{"num_hidden_layers": 18, "hidden_size": 384, "num_attention_heads": 6, "num_key_value_heads": 1, "head_dim": 64, "intermediate_size": 1536, "vocab_size": 2048, "hidden_act": "gelu", "norm": "layernorm", "norm_place": "pre", "norm_eps": 1e-06, "positions": "rope", "rope_theta": 15900.0, "rope_fraction": 0.5, "qk_norm": false, "attn_scale": 0.125, "bias": "none", "tie_word_embeddings": true, "parallel_block": true, "init": "normal", "init_std_qkv": 0.0207, "init_std_o": 0.0207, "init_std_up": 0.0207, "init_std_down": 0.0, "optimizer": "muon_variant", "learning_rate": 0.00995, "beta1": 0.9, "weight_decay": 0.0, "lr_head": 0.00492, "max_grad_norm": 1.0, "warmup_steps": 200, "schedule": "wsd", "decay_fraction": 0.534, "decay_shape": "exp", "final_lr_fraction": 0.05, "batch_tokens": 65536, "max_seq_len": 1024, "doc_mask": true, "train_tokens": 588500000, "max_steps": 8980, "dataset": "wikipedia_en"}
MLP neurons of a small language model. Each row is named by its layer, matrix (down: output weights) and neuron, and shows model dimensions 256-383. Each number is 500 + 40 x the weight over its row's rms, rounded and kept within 0 to 999. Numbers have three digits each.
A block is one neuron, or neurons of one layer that tend to fire together. After each block is what it responds to, as a language model described it from the Wikipedia text at the highest values.

L11.down285:464521461540506536503491636491547480482555499451488530479478479493492614488496492484529577488590492470550504479455469444552535528501506523458483494456462509489508519528470506499497538442481529479507462500503578496514457445533555469560527481527517534508546501515441502498531425523523471510471516517531510525499453546506498486430502552541444542466467501495525499490472475500480481507537
L11.down883:572543492483492494485523534582483562574539524467464507504529536465494531546453532541524559461511485477526476492501529495531473523497551517499459515491493464445467532499496507472523521536540473523538449511462507471489396455551489464523529506524539550478476587556550576477561490511553526506492476532538464623453488523524444548500501554497470487432499514495512572513513477561502510445472
Subject before verb. The final token of a clause subject just before its verb: relative pronouns (which, that, who), pronouns (It, He), name endings (Zamora, Arjuna).

L11.down614:540460516429474429541543536531520500419494509500504562508516495539525484539428535563523534584530457520525454530498491467469571510486530505489523411525490512511523521546484539497575537535478602512504574466532519464469517463529519511515561508464468526530492488485472488462431565544543469513466454540513564576533460509512549523525480430504511448486437522502486530514473529502534493544561
L11.down1520:522476454476533465449448530530533490460575635540517530520574526475456568513532501442457515510494466527548508464434494435579558536434498464492552486560491500470468506569534508442515511466515504557532470532524554488563519494510535508485503555484506521530503500487492483442471468493462549489463411609534558529559568542452491618568492504479442490478522490510412478461579461496510464445494
Causal verb endings. Last token of a verb or preposition just before its object, strongest on "to" in "led to", also in "earned him", "caused", "drew criticism", "due to".

L9.down25:466514508473479460561499532471452484502523481452488572550498526482474443496433510456472502447559554555509562487542508483503448543488579524410518469484539492493531566512490507485466426477457476523537504486551557483476396453514460527499505461476454470440508410474524480516517456488473483474532561490580538584452512518535494494506484448537486462440482441492473546564522513590543468498526
L9.down310:427613515540480453522509532588463538521500492441453547518544479497488501504461559514492504459539544491497557481457494549449503575513532498455511536502532470464524541490492490475423536519501472514492563515462535500558483491547505521494493462504557493391535451494464521445474493546477551490459502500527461561417511583519493521452493436564557450451464533474602511511471499480502454489508
L9.down401:442561479570605537508521539531534518514474504518464520574484419478492565491477443508515510469515624533493493508586470498560440497548481541520519443495512521514494541517456510476529539453452468511557567436539586461455529508572481491456496515430544458493472438533531503530515496473486500546494513503476560550483495512508513497481463482504461474542501488505540462493500517519519545522526
L9.down630:521457452515472519526533524488426459504520534491481465563471466491593482463526479466563534525520485498485532459556535456513503515514535491558574554574503460494466473507557506493448523513532404422520456582585467591531551495528537438484547496504502520421457510486432533533510474517424504495504566501497447476545508484510526458473462466500531496545524496491536566491479478479502477547488
L9.down663:592591466471499513535510514517512515472552506506505508605471507421448543533468513505484503477483476514515554515441490475419459466515432518554477474548507518492516503529534573530590532522500538483484502492485502510550447485528396484505500464444575456465497516487490508505531403474530503497438460545501533577512532521509442484450559473515537491480476443425546500493425545464482478493544
L9.down952:459468546508525486564488477512460501490467506508556495468506518542468514525535541546516475519483529492489407545499488529420522527475454493478521479505475469538490495429438488549444391499513510568556487551560572473414469503482447488509530583480473525605643505515539549450523553453518501483431601529496457517483483487539470490543482456482493554508536487587496513524472536575537453482532
L9.down1055:497518412488478503495522511476519419412529518539474475542499520459496479516491491487543424518529444523527525543471495465530544469445436484580507511517492442487535526483523548551585509463488506538489423515506514526540515504520504478472491489491544508458481449425469462527471475529440509518447551526488486515472512425543545546508492537440506455485531515446500509569537454543515434586499
L9.down1057:493543543437572558538472479462477470501534540428443505564506504512512544490494437464490530497500508491573498482529448569447505510539525487540568480512490453499456476482523440471446556499414434450551539449516530515454535509556567447480460493488551549453520431558516511521519479518419551550507460571517518547545504563475492472419470451535435447534571537525551467548489517456482550506547
Awaiting the main verb. Tokens inside or ending a sentence's subject noun phrase, just before its main verb, such as subject-ending nouns (boots, gene), relative that/which, of, or commas.

L9.down372:537445477538461562456488551545438520558425510540411504448455538499464524467580486551535539420476488558548529499471475478522419564582473451490521471486489498459548566514486462417493524449471509523496527554465512456441517575519491506464521530480558483515478462500493473495561470489507495546612529446505540458502464527506432539532556536595478427497541509434451486525420517510532536549514
L9.down692:550509480508537480476515569484539541510474552530473450499450424451486517500554487555508564439491512553503510512505506503512457504469474522509554404498502512494438444498506434514449486454432462552511478425522430456456484479528508520443528587508554467450515493502489430494505453502417486519490591447540483474555483490479446517547422540550425481532488487488430560458534486551564454562377
L9.down1011:504470497547531484407506534575538514549597557471522506513493500519505467513466545545515471505464490465480499480590510517584507503453468482562451468526512572569506532558485444507540437466536527517566471497516493503497458527513549542489463519534558468539582479500471476467459556496483488537546479530488531522570448494501560468502493553496450506517582547501514487452533524511512474542503
L9.down1060:456553509460586490500449459495475524447558471493557498513459531589517556548508468491544449527526472444495437511564464440476502418472462464528435462562562464493495524548467427555454520502494534436532534512454497494500465499512461480511547484441531445529521468523539475472517538533495519535511554514522459455553497478467451451488512587531541443545512479512609530483488465517470467469510
L9.down1068:460474534521541455431472454448480554580444517552433493459482490533498499491547517461498448511463474483492503441500465505443515475557455525474482417501490539522553497468479514523513490531482537549503486501465493429535454470483580511531539488546437503513506488516439384545484500484443463525539528449494525431546508523524513573460563511449495507490428523563450542496433509497542469497471
L9.down1084:486550507580539552536503502553534546512500438483532567461443515493471491476506396503563555518461500508544533493487500541493425498463469497463476476466527560485484558473433519522482467471468471466524454546515507460501505513438467495478554495482474530561552482499557503466516546501470509547491539525503485511482443419451502547477508493498506491510482449544477609568540551528508528509531
L9.down1090:461509437514465484502572468430478519478489566567468547553580508429529513475473506530476530509496481432469506435482489505429526411541470600491528534538490454453462486562501497488462582473475488507474460501576472514509519538505542517451547554421530488478528429456537473520431473514497529480493575524491548486521550526519558612465496509570481478508517535494460485533486504480418481515486
L9.down1507:487487510552496519481504565489537527509534540520456494516426490478458524514534496550529527560525450508517548533491515551482471475489460512524517484504535526490512518557524539428517547388447493503458488511472470525464518565508458556467554524484554516472542485542519474530462497512429455489507497465439497565438516526583498504504463423525487529504531491502495473513558553503557478501559
Coordinating "and" in lists. The word "and" joining coordinated items, strongest between infinitive verbs or verb phrases, e.g. "to try and weave", "develop and promote", "demolish ... and redevelop"; also "to"/"or" in similar slots.

L9.down117:541522522459432490452522487461528494535500481562507548532548544475508466483504497594493473409537475482517576435545491465477496475559520511593542434506520466504505488493473511520551399456437522549429465499459438532517509494496527521497489473520508466517450447483418473506505501505480490498543530515530500490528505458478435535484512509505451470472468461535466543537475534494537569492561
L9.down258:506503479458402477502556475538565510504504502562556489545452581464488517510554405475477458492422465454474484480543523527518491465537455504500463531508492482450554527601474522488496524536519469499531522534513478526499502512485547413547463460530509478569472424519458512553519428489500507486531533512519429427519522466532435557512475556522505503498488488483510576544510540534504450539565
L9.down328:530519502539497466490446535515519491448506509491509490509499465524474453472481474501526535546486419551520578470515579526534561531544500526544476505503430537511507534483514574459556456505453501550485481522476457524452435533518495479465498405475508431498440504481534523416454469557507499484517568539513464485496490451497478569571507483549507477441507460481496458522465490526558459454569
L9.down337:489531476479504526469479490460529474578519483488560550503424454473470505514494487506483547492492509498582489451523511487480485536507465466383464469514474519542563526476527453522504508535479478492527565516540539525486521457464553550479594527456445508412614511529516538510483515486550433443534494511478495463519463481517387505479516486536455481581453478502514480451466517558537523498499
L9.down898:524533485460544470463501485481483515462552444557465521523521493463460447528498479464471565484446558473536503517505496549516519517493547493519479421544475466450482509539492535497523498494503473511432539476526490460480495485519475556534528446433439515482508517430489500446460470442440437493475624479539506526505482550497430539501455449492460527522527427542482531515505594625470492537540
L9.down1208:529526588530489429477542489519514506512515487594509544481459552441489490448509484479504558430432477470554470473505516572529580544495508459472486450514518459489496539544500502460543455435485532486474612519506571460482563466507549477496567514515540554492496463531524479538412468494499488543473473521555518508415564545448441514520475462531492495568528454489508534506560441481555557546524
L9.down1330:474548432519490458505553524484465488536523466495564504516469518434531596494526520553516513476537554475554509552456464465517477510482429522477523484558594556518483515430479483456457519491579487559461514485465517502513529514478501423508544506482472552478520526362523503439509512471492480475500502529456513494447504518528441473450525511476491447524495514425465510514531568479529418517519
L9.down1475:464523541466498489522486505456488529516497541545586527515462523531538472514478581462454498475482472454477447542580501491461482553478502521512420416507451486537534532505530531497494470488484600543556502552426508555442464463463502565508521529474454462503514459508472520446490542514520514551505460518517494513492491528473457522404485476512498473530500516483519477432368509489538513511532
Unit and section boundaries. Tokens that close a unit in Wikipedia text, such as the closing == of a section heading, sentence-ending ". ", and line or paragraph breaks at table-row ends.

L11.down237:519565525503534501471526542538450510540522484525492508470496496460513529463535504520527469559522446479512480448448487495502506488500477459544541504510444523513528521585440511526509562497549532465524436538512522525431527468472547572516467492461564450524528487532540527480498470443450501550516492483498467461548531469446508482462521461372566508486515531474498497493460540527516536540483
L11.down1389:454459523468558457572507552428606556509425450505419495510524586566453505522543501545508564520424549565475510447487512465432486534513511465532542590497486500484515511515585501490461496473526537513524559438555479500478497509488534521547575466551496513564491476510523550536506479514521590483538546520502522493475535473498477518527560515525452548446547514473520465495469561479478502493482
Coordinating "and" after proper names. The word "and" joining two items, especially after a proper noun or named entity: Navajo Nation and, Routledge and, USAF and; occasionally "of", "the", "by".

L3.down152:477539493508549475506549493454501475481478484498480549526527612456491444547480396461494520506503547459534431465424517467503558483521484538534488442560535538543492446500473487528451521485442489480488537538493513494613436473548510543476536529494471537517490529510443477526533493500442496466484524554445516533496446507471514459496488515507568487489467570438572435518466507556448554509481
L3.down520:531504465526452446486480520495506546613467517523544536450537542449502474512507432467497464501506491433588497527524405484442426512451509556502502532513508511463527460515513482510528526537495539514468527505515528484419446495528458430458504497565465523528497447457540493433438549539530498542468508498516515476493529529464540478507508531540500544516419466496459501503466463494498595550485
L3.down922:494499481458517557461577535516462489588523494525463497454493495498524484468453535518523501487481471550523476528472498522529496475462551453434516468449456526515500520469512506515447505450544474491482548489529463475520370463528564496529472420513490483456409476508489516499490581474433478486449529462467500474569532454480440554456506487481426513459527485479495506501569540548561531503524
L3.down931:437524564464477503575567529553537414528541496506519498511470503480494473471490495535442441430549467562549541426477503493503465583552438473499453517518486509484567507496517504463493517517507447496527527514456515465511479472564449454584534559460448499425611455453543521522498506501508522445479468536489502443519498445470441551563485487537500495449446508518535512503468528565481542555520
Clause-opening relative pronouns. Words that open a new clause about a just-named thing, chiefly "which" after a comma, also "that", "where", "it", "this"; sometimes mid-name word pieces.